Weights of a small GPT-style language model, trained from scratch on English Wikipedia.
Size: 9 layers, width 256, 2 heads of 128, MLP 768 GELU, vocabulary 2048, 6.45M parameters.
Architecture: LayerNorm before each block, no position embeddings.
Training: a variant of Adam for these matrices, 290M tokens.
MLP neurons of a small language model. Each row is named by its layer, matrix (up: input weights; down: output weights) and neuron, and shows model dimensions 144-239. Each number is 50 + 15 x the weight over its row's rms, rounded and kept within 0 to 99.
Before each neuron's rows, "fires on" lists the tokens most often at its 100 highest values on Wikipedia text that the model never trained on.

fires on: " were", " could", " was", " people", "ities"
L2.up478:78 43 44 25 44 41 45 52 64 62 42 61 54 50 72 33 35 47 38 41 25 42 56 45 43 46 75 50 73 75 45 57 33 50 66 50 77 38 64 55 39 61 66 33 44 43 40 58 34 52 51 71 57 43 28 54 49 51 21 62 57 28 53 77 50 58 56 02 36 36 50 63 64 77 21 41 30 69 28 45 59 26 59 58 56 48 47 45 60 42 42 37 65 47 45 47
L2.down478:41 46 42 49 77 33 47 14 43 41 60 49 40 51 48 44 59 38 59 53 34 68 48 35 48 61 53 45 73 36 53 67 53 38 49 42 35 50 51 19 51 57 37 57 50 56 52 69 14 56 59 38 59 59 46 63 41 57 55 44 55 64 47 39 53 33 39 61 63 33 55 42 20 35 48 60 54 38 34 41 53 48 46 53 54 31 44 30 65 38 42 28 54 16 52 57

fires on: "---|---|---|---|", "er", " ", " inter", " f"
L2.up623:35 54 54 73 55 70 49 61 63 46 48 54 26 49 48 72 65 50 53 52 36 49 65 30 15 62 67 35 69 43 54 50 50 55 43 56 55 30 68 65 44 65 38 42 60 55 55 38 46 61 34 73 74 43 39 56 29 56 38 41 49 81 51 84 80 53 34 48 42 65 63 30 54 72 15 73 26 55 75 14 42 63 56 62 50 54 34 54 58 47 36 43 57 51 72 60
L2.down623:21 59 76 43 56 58 50 04 46 38 34 40 46 49 66 41 29 28 48 60 67 20 49 54 73 91 45 82 64 37 57 32 27 25 21 45 55 51 25 43 57 51 60 61 49 34 33 65 32 69 45 40 36 40 54 65 35 44 66 35 62 58 64 51 46 44 49 38 45 62 50 41 49 26 86 48 29 49 50 28 82 33 40 69 60 49 41 49 34 59 42 37 38 19 38 79

fires on: " L", "\n", " W", " N", " St"
L6.up596:52 12 46 46 74 67 44 49 52 50 40 49 52 51 84 41 58 62 48 52 59 45 60 63 49 61 68 44 53 47 56 77 28 32 65 41 50 51 55 62 51 43 80 42 38 35 72 62 48 48 50 42 40 40 62 32 77 61 49 55 56 71 63 64 45 29 41 38 53 58 30 07 45 61 49 54 48 24 50 42 24 53 38 49 83 33 45 51 48 37 43 49 32 47 90 44
L6.down596:64 59 36 55 53 48 55 77 56 62 49 22 73 69 48 44 48 40 66 66 45 38 38 49 36 64 25 56 99 56 57 52 44 66 65 42 62 33 35 48 34 81 53 52 43 26 77 28 52 82 47 52 57 43 36 66 36 35 59 30 75 70 77 54 48 54 35 76 34 64 40 22 53 53 37 30 08 43 61 70 37 45 54 46 47 53 67 42 53 54 59 60 44 65 58 58

fires on: "t", "ar", "ot", "al", "b", "on"
L6.up742:45 70 49 32 75 57 25 56 53 59 54 36 50 44 50 59 75 40 41 55 20 14 62 45 53 30 29 65 38 35 43 89 46 70 70 21 39 54 60 45 54 51 59 38 50 62 21 37 57 57 42 71 61 41 44 42 28 61 53 52 27 59 35 34 44 52 47 61 51 79 45 27 28 36 80 42 49 57 25 31 82 49 33 67 31 61 36 46 31 12 34 62 37 27 32 71
L6.down742:69 58 41 49 60 45 47 47 53 67 57 64 46 55 30 43 15 32 50 31 52 63 58 55 67 63 69 45 42 79 40 39 57 39 56 47 42 36 42 49 34 48 47 69 66 27 72 58 43 52 48 42 55 38 33 70 68 33 31 30 54 55 42 48 65 67 32 61 34 30 65 41 62 53 48 47 38 33 47 40 14 34 65 26 59 00 63 32 51 63 60 57 46 37 59 70

fires on: "d", " |", ".", "il", "st"
L6.up686:66 39 55 65 42 60 37 45 75 32 51 43 39 68 24 39 26 36 66 77 41 52 52 57 41 44 47 58 30 23 40 40 51 28 51 44 73 50 48 33 48 67 40 45 55 29 36 55 44 63 50 40 64 33 60 42 49 35 65 22 69 54 74 70 57 51 36 11 15 49 55 29 65 49 45 57 60 63 43 46 66 59 54 48 34 61 56 41 66 62 46 54 52 26 37 47
L6.down686:49 37 74 39 56 48 49 46 41 62 85 60 72 51 63 41 78 84 52 53 24 60 63 44 27 53 48 29 77 61 60 62 53 41 28 44 26 40 21 48 33 62 64 41 18 64 45 38 50 68 48 56 63 37 58 46 78 72 82 73 57 69 32 58 31 65 38 40 58 44 55 61 75 42 17 48 41 46 49 64 46 42 38 59 64 59 24 49 41 27 52 51 53 27 59 57

fires on: "s", " comp", " A", " R", "br"
L6.up452:59 45 75 70 61 54 19 62 57 50 62 60 41 54 66 46 35 53 35 35 34 55 37 43 24 48 44 49 30 43 27 33 56 62 36 57 57 50 29 21 68 50 56 33 83 40 67 76 52 44 58 43 35 62 76 61 58 48 69 38 61 40 57 46 43 67 57 44 36 66 31 66 30 45 58 45 51 55 65 67 74 43 83 53 57 60 56 34 28 66 08 46 50 25 54 56
L6.down452:71 23 32 50 40 57 45 57 28 42 40 57 44 45 51 59 43 31 46 57 56 43 53 47 65 49 61 47 70 32 31 58 51 38 56 25 51 41 62 49 58 21 48 65 51 43 45 40 65 47 51 28 58 53 64 39 46 52 33 45 58 66 53 33 91 15 53 39 60 21 66 58 56 91 34 25 44 40 44 45 27 58 40 45 50 71 39 85 39 59 44 41 70 50 41 48

fires on: "im", "t", "e", "b", "g", "m"
L6.up174:80 43 35 36 70 45 44 78 80 52 44 61 59 90 52 47 61 56 46 64 54 65 60 44 70 30 36 29 69 38 50 61 42 64 56 37 46 09 55 31 31 43 42 47 61 30 76 47 54 48 43 57 32 63 60 29 61 62 53 98 58 41 57 71 58 57 28 15 48 68 36 41 55 49 59 45 48 51 67 43 32 60 73 48 34 85 39 35 78 52 65 57 58 27 25 57
L6.down174:46 55 65 39 35 40 69 46 49 31 38 53 53 72 68 51 20 33 63 32 62 74 48 49 66 62 44 70 59 74 67 65 38 29 47 51 43 44 58 59 22 35 75 50 55 35 44 63 41 19 49 21 63 49 42 61 57 42 61 84 40 62 35 75 31 64 43 26 33 33 68 46 60 43 44 16 56 41 56 44 50 34 45 40 64 53 41 80 51 31 51 78 38 47 71 11

fires on: " Ca", " C", " H", " c", " 1", " T"
L6.up76:59 45 45 46 54 64 47 46 63 54 47 42 38 58 14 50 54 44 31 69 28 61 58 48 47 38 32 56 51 08 09 35 44 65 67 46 61 50 58 69 46 62 50 21 64 59 65 35 49 57 27 15 66 33 70 27 44 70 70 67 15 62 30 43 55 49 33 29 35 75 47 59 53 46 59 54 33 41 44 46 58 60 43 57 53 47 71 35 38 59 43 44 74 52 49 24
L6.down76:49 50 54 76 32 32 63 23 32 57 50 53 50 48 55 56 59 75 32 53 90 66 62 39 58 34 26 61 43 49 74 61 35 36 26 44 49 45 36 42 48 16 61 52 52 46 61 67 71 60 25 63 33 40 42 53 62 55 43 42 44 58 53 82 44 53 68 48 48 53 29 79 47 63 63 12 78 46 41 50 38 35 52 71 42 43 32 30 43 58 40 56 83 35 62 39

fires on: ".", " $", "(", "^{", "/", "_{"
L6.up182:49 43 49 66 42 68 54 58 72 99 58 63 54 64 30 71 51 52 30 40 43 46 66 59 34 61 49 54 55 27 76 36 54 61 60 35 65 29 42 39 64 48 57 60 18 24 39 56 48 30 42 42 59 86 51 39 55 67 41 49 33 55 51 55 35 63 37 34 41 70 28 31 10 35 48 51 33 53 53 33 47 15 63 51 58 44 53 41 47 62 30 42 72 59 54 64
L6.down182:53 68 43 83 51 37 53 66 44 58 38 47 54 40 39 53 57 26 53 65 43 60 39 52 43 67 54 63 76 51 65 30 34 40 55 40 39 34 41 59 38 72 34 38 53 56 49 51 63 31 39 42 60 63 24 45 39 27 71 61 06 79 55 60 63 40 65 45 24 41 34 36 70 24 33 28 45 57 64 26 71 67 67 62 55 50 74 64 57 41 51 30 57 37 54 59

fires on: "s", " |", "-", "|", "is", "T"
L6.up583:55 55 42 59 62 25 36 48 48 34 57 33 37 53 58 58 48 47 34 58 22 59 55 45 79 21 56 61 51 30 51 62 49 53 54 51 72 47 67 55 38 61 44 48 36 28 78 46 47 78 68 52 66 48 67 39 54 32 40 48 43 49 71 61 44 67 47 25 37 40 40 27 43 26 50 47 42 68 74 45 72 40 64 56 55 45 56 54 34 31 43 66 54 31 35 51
L6.down583:57 58 55 50 10 67 33 70 42 38 66 76 32 49 32 38 91 55 46 56 75 46 55 19 45 75 38 43 51 56 58 48 29 73 53 65 44 97 43 61 53 54 42 38 67 47 33 52 45 56 57 42 40 56 51 49 24 31 75 61 24 66 57 43 65 35 40 60 87 44 48 54 68 53 60 71 32 61 56 54 67 19 57 47 15 29 25 60 51 23 71 41 57 49 56 45

fires on: ".", "th", " Th"
L6.up68:46 26 36 79 45 49 44 55 37 59 55 46 67 79 20 57 45 61 58 61 67 53 81 23 44 45 53 42 41 18 60 51 50 43 56 40 67 22 71 42 55 58 35 40 71 35 41 31 41 42 68 33 57 71 59 50 58 54 50 71 34 74 76 84 60 65 49 03 55 42 54 41 43 32 30 71 44 31 46 50 48 33 46 50 37 34 30 53 56 65 41 44 60 20 26 47
L6.down68:58 64 43 23 38 54 55 73 65 61 51 39 33 66 53 48 44 48 62 68 37 41 35 44 69 43 80 26 47 41 62 36 54 23 52 67 57 47 44 61 41 80 44 25 44 30 56 43 49 54 61 49 48 20 46 59 42 51 47 44 28 49 46 51 71 67 37 43 31 54 38 68 51 42 35 59 35 51 68 53 74 59 50 46 47 75 32 63 25 50 28 18 58 28 49 24

fires on: " Le", "el", "le", "se", " ", " V"
L6.up413:38 50 66 58 40 61 20 67 49 38 55 44 00 50 82 82 24 69 22 26 57 79 44 59 22 57 94 64 47 51 61 57 48 71 56 37 64 51 46 63 48 50 78 58 51 52 29 51 39 66 43 50 72 64 57 55 56 81 55 59 20 53 48 51 61 28 38 58 32 61 37 33 54 35 26 55 32 50 80 49 70 53 38 52 80 36 37 34 63 50 31 48 24 50 41 28
L6.down413:62 50 22 46 35 40 60 66 31 56 60 59 57 52 63 46 72 43 76 54 65 87 53 54 47 54 54 48 57 28 51 34 56 59 55 80 42 45 76 55 63 33 49 65 36 41 54 49 37 49 50 31 51 38 56 51 17 51 08 28 29 55 53 23 27 40 30 12 60 59 50 27 52 68 61 58 82 41 48 73 49 54 57 60 62 69 45 73 48 59 55 25 50 58 48 48

fires on: "\n", " score", " |", "ing", ":", " career"
L2.up581:18 45 50 36 67 35 43 56 66 50 50 67 42 71 67 54 73 52 42 62 38 69 48 49 55 38 40 34 46 47 42 47 48 65 64 46 93 33 34 46 37 64 55 19 48 40 56 51 68 60 76 66 40 52 48 62 39 45 38 59 45 30 23 73 76 17 30 36 50 67 52 50 53 54 75 53 71 62 45 33 37 63 45 57 64 67 82 21 52 54 57 35 49 48 43 37
L2.down581:67 33 39 52 59 23 73 86 37 47 49 57 40 44 63 68 25 71 49 36 35 46 35 54 55 81 66 67 35 43 36 49 24 86 68 66 70 43 39 65 58 72 52 70 45 36 27 51 28 45 39 74 50 32 37 40 52 19 42 46 17 58 53 44 66 55 38 36 76 51 49 36 32 37 34 49 38 42 48 33 40 39 39 32 79 28 51 70 50 36 64 62 29 62 41 38

fires on: ".", ",", " ("
L2.up67:50 46 52 67 44 23 37 57 68 45 22 35 51 59 68 26 73 36 37 56 43 59 67 63 28 32 64 51 42 54 39 40 52 61 60 49 65 23 42 38 53 48 48 61 66 51 54 52 47 52 39 54 67 33 39 51 72 47 57 74 41 68 37 64 56 40 43 47 40 66 23 46 51 51 72 70 75 53 46 65 51 55 74 56 49 74 39 26 72 41 26 47 44 31 59 61
L2.down67:49 40 38 31 49 50 27 32 60 51 35 52 42 41 51 47 27 75 44 61 57 29 70 65 52 55 62 35 28 47 29 46 46 37 27 35 55 61 65 22 59 51 29 56 33 72 60 35 50 35 70 73 45 35 50 66 45 88 48 58 58 71 56 34 32 66 64 48 27 68 59 49 49 46 34 30 56 61 49 66 49 41 56 45 59 37 53 66 32 54 46 47 44 28 69 86

fires on: " 19", "–", " /", "th", " –"
L2.up713:63 43 62 68 44 59 20 67 44 81 71 52 81 51 37 46 24 58 64 42 29 31 64 43 47 70 60 22 51 46 41 59 48 54 42 46 45 25 43 73 35 69 50 49 70 22 43 34 50 58 61 57 72 67 54 49 44 37 73 52 17 85 51 62 46 70 51 12 33 57 36 68 62 31 25 46 31 51 51 70 28 44 52 37 55 48 52 55 44 47 41 57 49 54 30 29
L2.down713:55 53 75 30 35 69 33 47 78 62 62 68 39 42 72 34 42 41 55 47 55 49 44 40 49 65 27 44 33 42 42 47 71 54 47 54 57 41 44 38 49 58 33 53 66 49 45 67 59 65 44 48 31 45 69 52 87 61 31 68 33 17 68 55 68 63 59 72 60 50 39 51 42 35 59 49 54 36 38 45 24 76 53 41 48 53 65 22 53 34 48 68 29 69 68 52

fires on: " co", " Co", " high", " at", " along", " bi"
L6.up232:28 13 16 78 58 45 24 41 61 65 40 54 53 60 55 29 74 35 45 35 24 49 56 51 55 51 41 37 53 72 42 67 46 55 42 52 40 35 51 75 76 70 42 46 46 41 58 47 62 33 53 49 52 46 45 41 64 52 51 21 37 66 67 45 45 56 40 63 67 55 32 30 55 63 49 32 44 71 60 51 40 36 64 29 61 64 87 55 53 41 13 49 24 65 54 59
L6.down232:41 20 27 44 63 60 44 00 54 33 25 52 50 52 62 51 54 67 82 41 52 75 54 54 24 48 73 53 30 69 49 42 47 52 33 16 28 67 58 74 35 27 46 51 20 37 46 42 67 36 54 46 33 60 43 55 61 30 42 68 32 59 40 58 72 58 63 67 50 60 51 29 39 44 62 55 43 30 43 57 54 44 67 25 23 75 45 76 80 25 31 47 61 54 39 67

fires on: " L", " M", " N", " m", " an", " R"
L6.up410:46 27 53 45 42 43 19 45 46 66 62 45 39 57 30 69 90 63 29 83 40 29 57 68 54 33 48 29 33 16 57 77 34 53 60 16 81 59 77 67 59 61 64 38 42 15 76 53 35 39 85 32 77 34 47 52 59 69 66 59 35 72 75 21 53 47 35 55 60 49 34 33 62 42 47 43 73 35 43 43 47 63 28 50 38 55 60 64 62 45 53 36 75 35 44 55
L6.down410:47 58 38 32 83 55 38 39 25 50 52 68 67 64 66 34 39 47 48 38 68 58 70 67 50 77 58 42 44 75 46 48 68 43 34 64 45 43 26 62 50 63 50 41 64 52 49 54 61 51 60 36 47 43 67 60 27 32 43 21 53 42 72 49 34 71 56 58 33 42 65 42 28 54 74 17 25 41 55 61 54 29 53 51 71 78 31 53 65 66 50 52 10 49 54 59

fires on: "ary", "al", "ar", " National", "ball", "ate"
L6.up679:62 43 63 86 77 72 57 59 54 65 70 71 65 61 66 50 78 46 50 40 58 50 51 51 66 58 58 71 34 60 37 43 34 24 47 63 58 55 60 68 70 55 65 68 50 54 44 57 38 56 53 62 63 57 49 67 39 59 51 51 46 58 66 56 67 19 52 17 34 49 48 15 54 42 52 54 62 26 55 56 61 54 41 34 67 61 66 37 25 32 44 44 41 26 32 31
L6.down679:71 34 59 45 65 51 59 32 61 46 62 50 57 46 58 37 47 41 65 55 73 43 74 40 33 55 40 33 42 71 46 45 33 66 47 42 37 52 36 67 42 67 37 16 46 51 66 61 75 56 37 46 68 68 52 19 69 54 50 58 58 48 59 65 91 40 57 38 47 46 45 50 26 72 25 69 44 76 40 74 22 85 63 51 59 35 54 49 37 34 37 32 31 60 43 52

fires on: "wa", "ma", "ed", " Japan", "o", " made"
L6.up451:41 31 48 62 51 57 38 69 43 24 29 51 73 59 74 31 50 61 68 62 25 11 39 82 51 33 34 32 56 60 43 45 60 68 75 55 77 48 85 49 62 44 56 56 37 34 36 24 64 82 41 42 60 25 76 60 36 78 72 61 60 84 47 31 63 28 74 74 34 59 39 63 41 29 77 26 46 51 66 48 58 79 53 39 41 41 50 30 65 34 36 51 62 45 54 77
L6.down451:14 28 64 32 63 28 33 55 52 47 37 55 66 40 45 21 32 53 48 22 52 70 62 50 60 61 60 46 68 56 43 51 38 58 54 22 74 49 39 57 67 37 44 45 73 48 40 69 44 57 63 48 22 73 58 47 61 16 54 46 67 40 49 82 51 61 62 22 58 63 61 52 36 59 63 76 40 37 50 43 69 41 41 64 64 57 67 53 66 80 57 42 43 69 83 64

fires on: " |", ":"
L2.up187:47 59 36 45 43 54 41 48 54 78 78 46 55 40 67 30 44 72 43 44 38 24 60 18 56 60 60 63 66 43 62 81 56 60 54 43 64 66 46 62 71 45 38 45 39 54 43 27 62 70 47 30 65 62 72 43 73 46 12 53 40 61 44 49 45 57 55 86 72 51 74 59 38 46 45 59 52 39 78 58 78 95 59 49 53 64 57 32 46 47 33 49 84 76 72 52
L2.down187:55 50 55 66 30 40 54 63 85 64 33 43 50 62 28 52 60 31 49 49 58 81 47 34 45 50 39 49 42 68 42 42 54 65 66 34 14 57 39 30 53 50 36 39 57 50 17 37 63 54 72 52 47 67 73 62 46 37 46 55 52 70 22 54 82 42 49 30 61 46 27 46 34 63 34 42 48 44 42 24 39 32 54 70 64 57 47 59 75 57 59 68 49 25 51 28

fires on: " |", " (", " /"
L2.up442:47 38 33 42 57 17 30 52 65 47 58 50 49 59 63 52 52 56 51 33 41 34 93 16 49 36 63 55 59 63 49 59 46 51 57 32 63 19 57 86 48 54 35 76 45 51 60 67 30 75 22 61 76 53 55 67 66 53 38 50 43 49 33 46 47 37 07 42 47 48 39 62 46 50 76 33 46 59 38 57 48 54 70 55 66 69 24 57 24 48 36 29 56 58 55 23
L2.down442:34 52 59 48 50 63 44 35 51 13 62 35 62 40 58 30 48 66 51 49 52 36 75 50 55 13 55 38 63 41 30 50 47 34 22 30 49 70 64 32 56 38 58 42 38 38 42 42 32 56 41 73 23 46 54 62 42 44 35 64 78 37 58 39 44 79 37 80 41 49 34 45 59 24 50 49 57 40 23 33 54 65 67 51 37 31 66 45 65 66 50 50 58 53 64 71

fires on: " se", " de", "it"
L6.up326:36 35 37 60 71 50 46 52 94 56 34 52 41 43 63 26 52 44 31 47 54 44 56 63 32 49 37 43 14 43 58 38 61 52 64 53 46 61 55 57 59 75 38 74 54 67 54 49 60 36 69 44 38 47 71 33 65 63 69 38 43 44 30 63 74 34 26 26 64 50 47 57 58 50 32 70 46 50 44 54 28 48 47 49 51 47 36 54 11 40 50 57 43 25 19 17
L6.down326:47 68 69 56 54 50 49 47 70 63 39 43 43 41 48 73 44 67 85 58 39 43 30 73 43 65 68 57 43 33 61 44 72 49 30 53 57 41 81 33 34 78 70 65 30 43 47 72 67 69 59 38 46 41 68 08 25 72 64 63 27 54 38 43 80 43 62 40 49 31 69 78 58 30 62 56 41 31 84 15 47 28 48 67 39 52 33 46 53 64 54 65 00 44 43 76

fires on: "ment", "ch", "th", "ent", "ff"
L2.up412:49 23 55 40 77 36 43 57 60 48 71 46 34 67 69 57 55 38 28 50 39 60 66 42 74 47 56 38 33 58 71 73 66 52 59 57 47 06 54 61 38 66 66 62 57 46 44 63 26 76 32 38 47 33 51 54 39 34 00 68 48 37 74 68 63 33 19 48 22 69 45 46 38 60 38 56 31 64 40 50 62 65 60 47 31 66 57 32 49 81 51 58 64 34 66 44
L2.down412:54 67 60 54 48 41 57 40 45 45 18 70 68 38 57 81 50 44 64 58 35 43 44 56 48 65 53 47 54 60 36 52 73 25 54 49 64 70 50 60 77 38 68 34 59 45 42 64 61 38 78 41 58 67 28 62 71 64 60 59 49 37 79 38 42 66 77 71 59 45 39 54 62 38 69 52 58 48 54 40 41 43 39 63 67 50 51 48 59 32 28 30 36 68 64 47

fires on: "st", "ent", "ed", "cent", "ant"
L2.up328:36 36 80 75 35 43 61 59 51 57 49 55 43 60 51 34 67 43 18 44 48 44 37 79 82 63 29 45 45 77 30 48 59 55 73 38 53 53 56 47 67 66 51 52 52 52 37 84 37 48 63 66 52 56 53 28 45 78 35 78 26 85 71 45 28 49 32 51 46 43 29 60 71 80 46 55 26 57 60 55 38 38 31 30 44 50 51 24 28 70 53 65 49 45 58 50
L2.down328:58 62 86 41 45 28 66 65 62 63 61 48 17 56 38 57 37 25 40 33 69 68 49 32 54 39 47 44 57 41 43 51 54 74 39 72 57 49 70 75 37 55 46 22 61 65 41 62 49 53 21 34 41 66 67 36 43 39 71 53 52 54 23 45 47 49 57 43 56 38 58 67 33 64 59 58 47 69 60 42 58 41 45 56 49 40 47 47 63 58 33 43 64 39 53 38

fires on: " st", " |"
L2.up756:26 40 08 61 42 26 57 52 61 61 53 66 41 47 44 53 46 62 43 49 42 60 32 53 58 39 53 59 56 42 64 70 61 66 54 49 51 57 34 47 64 64 25 43 25 51 68 49 82 66 30 78 60 52 52 25 77 49 42 65 46 71 60 67 51 55 54 64 37 75 63 62 54 59 52 55 59 52 71 63 59 50 30 50 71 71 32 51 37 54 45 78 40 49 34 41
L2.down756:55 49 50 71 30 47 44 41 51 56 34 40 55 42 33 65 47 73 75 58 69 41 47 49 40 75 58 57 48 78 73 62 37 68 57 67 73 41 48 54 40 74 42 77 55 38 27 48 34 66 46 58 43 24 55 45 41 35 72 74 27 35 49 22 72 40 19 58 46 37 46 55 56 52 60 41 51 41 59 24 44 43 49 56 65 32 61 60 56 46 55 65 56 55 60 48

fires on: "m", "t", "k", "d", " are", "port"
L6.up620:65 49 52 42 53 64 47 71 73 34 66 40 32 47 50 39 53 61 26 58 42 59 71 30 47 30 59 65 59 43 52 58 72 68 45 47 79 34 21 34 45 44 63 59 68 63 51 68 26 71 40 46 40 59 70 56 69 58 55 59 52 68 70 38 81 37 52 36 06 49 44 58 62 38 31 57 69 64 55 72 85 56 36 42 37 47 36 43 54 44 69 39 58 12 25 73
L6.down620:72 67 47 19 54 43 57 63 53 45 00 41 52 63 38 44 50 63 78 52 53 49 45 59 59 76 32 46 51 60 71 34 45 51 26 43 59 82 44 61 48 42 44 31 41 56 23 60 57 38 61 38 42 60 15 15 58 22 45 61 41 43 56 65 40 49 73 64 63 61 32 16 32 54 73 39 40 35 41 32 28 53 58 38 61 66 55 54 37 43 34 69 48 78 87 61

fires on: " se", " Se", "p"
L2.up624:67 44 28 36 60 39 26 66 76 37 47 46 46 63 47 23 51 44 53 19 26 35 68 26 67 45 56 50 39 11 78 60 40 59 72 54 39 67 46 42 57 60 47 49 55 43 56 68 35 26 55 38 53 63 99 36 48 66 78 51 47 40 41 28 62 50 53 57 65 61 63 71 55 37 58 45 41 45 43 42 42 72 45 70 56 52 48 44 44 41 44 66 42 45 60 35
L2.down624:41 49 49 47 26 37 68 55 64 49 54 61 51 75 13 48 37 52 62 46 32 54 35 64 47 53 28 44 52 78 54 32 59 62 34 81 30 49 58 41 25 62 59 54 65 42 23 54 41 31 53 55 41 61 35 76 48 48 44 47 69 54 49 68 50 53 31 59 58 55 48 79 75 68 36 33 51 56 96 43 57 37 45 63 30 44 41 56 48 83 29 47 45 47 49 72

fires on: " |", " Ro", "vel", "vi", "n"
L2.up275:65 21 62 34 40 44 36 61 76 56 63 43 28 34 63 27 53 30 51 27 39 21 43 50 73 68 49 61 27 40 48 35 67 52 73 50 66 48 44 60 55 53 59 32 39 59 54 50 56 84 75 70 67 50 36 52 53 54 27 39 34 70 30 70 29 61 35 33 60 51 42 39 34 40 54 62 50 28 63 69 61 78 53 29 61 71 57 68 55 56 44 83 62 53 27 41
L2.down275:55 60 31 61 78 58 29 58 43 32 51 37 52 38 34 40 49 47 44 60 03 39 58 71 61 46 59 40 40 57 72 61 49 31 34 70 27 65 53 60 67 51 27 37 63 48 47 29 61 46 35 44 51 15 31 36 66 26 72 37 73 45 69 61 65 41 56 52 53 39 50 34 70 60 40 23 73 30 46 52 54 43 63 50 51 68 30 56 41 45 68 32 43 36 57 56

fires on: " st", "com", "all", "|"
L2.up323:59 16 52 61 37 60 53 50 37 35 70 62 32 48 48 54 52 26 42 58 30 66 61 38 47 31 81 32 60 25 75 35 66 37 58 61 49 52 44 64 48 77 39 73 32 56 59 51 50 53 58 71 49 70 72 19 39 75 51 51 40 62 54 48 57 53 57 16 35 46 47 26 78 15 26 38 13 50 72 59 53 58 43 65 47 58 50 60 21 62 33 77 39 41 15 23
L2.down323:36 52 31 30 32 58 42 38 68 50 53 26 46 54 65 62 67 24 57 47 36 57 53 73 60 34 39 65 47 61 35 61 55 56 51 46 49 65 72 29 54 56 53 50 45 66 29 37 28 32 32 33 66 30 48 21 54 22 55 47 29 63 39 35 51 47 40 38 19 56 81 51 69 40 58 55 21 44 66 56 40 43 55 53 36 49 52 38 56 63 76 35 61 46 77 42

fires on: "al", "ry", "ur", "y", "ary", "ra"
L6.up357:85 39 56 60 49 37 61 60 61 51 50 50 39 60 40 31 32 50 38 33 68 31 46 70 52 77 51 41 42 69 38 80 43 31 55 52 62 47 43 74 74 42 54 69 31 66 12 52 58 83 41 44 61 46 61 62 37 56 29 57 52 57 49 61 29 21 27 46 37 56 29 33 38 70 33 65 52 41 63 41 50 55 43 48 69 58 43 36 68 28 42 49 66 31 20 47
L6.down357:64 43 14 34 77 57 70 41 21 33 71 51 58 31 60 44 36 35 55 43 57 67 34 48 44 32 40 43 77 48 31 41 35 79 53 34 23 49 57 40 32 29 47 33 47 58 60 43 26 48 44 68 53 41 45 69 44 58 45 27 56 25 22 39 59 47 33 68 55 60 30 41 55 58 70 44 68 60 37 60 62 74 37 76 60 56 42 69 66 53 39 57 38 42 30 59

fires on: " N", " c", "N", " C", " Ni", "g"
L2.up290:37 45 49 39 66 73 53 55 60 50 68 76 61 44 49 62 83 57 52 56 24 64 59 42 30 68 45 25 76 16 32 50 20 48 61 33 57 65 62 29 64 51 46 53 78 35 60 55 45 31 80 50 57 75 54 20 52 45 69 42 41 27 56 73 45 64 28 30 56 61 46 62 57 39 50 66 55 65 52 45 46 61 59 51 47 47 37 30 49 42 46 58 62 53 26 54
L2.down290:50 34 69 53 78 70 58 48 31 73 78 45 61 62 52 71 92 50 42 26 37 40 58 53 30 53 41 69 66 14 30 45 52 60 64 42 85 48 50 56 58 36 53 32 51 34 72 79 60 60 45 47 49 54 42 51 57 56 73 37 58 42 50 47 48 40 82 34 65 47 20 57 34 51 70 51 58 42 52 43 64 30 47 49 47 41 74 43 74 68 76 47 75 63 58 59

fires on: "me", "cent", "lu", "pe", "ent", "ep"
L2.up634:43 54 31 84 43 47 41 52 74 49 51 77 57 48 49 29 54 55 54 45 61 45 72 50 57 82 66 50 31 89 73 45 51 46 36 32 58 56 67 63 55 67 32 52 46 54 22 61 52 38 42 52 37 67 45 39 47 46 34 73 31 71 53 44 45 44 49 49 25 52 51 32 58 68 29 63 48 42 58 23 57 48 42 15 55 40 04 46 43 59 62 62 43 46 47 27
L2.down634:34 69 48 37 51 39 55 61 53 48 51 64 60 62 58 42 68 39 53 37 72 49 37 77 39 28 58 82 51 36 39 71 31 47 47 62 63 76 49 46 55 69 46 35 63 58 37 52 57 35 53 33 57 60 34 48 65 66 17 65 43 51 28 40 71 11 82 50 59 38 55 44 54 51 41 39 59 30 66 24 55 36 48 37 37 50 32 35 15 39 40 45 52 60 50 33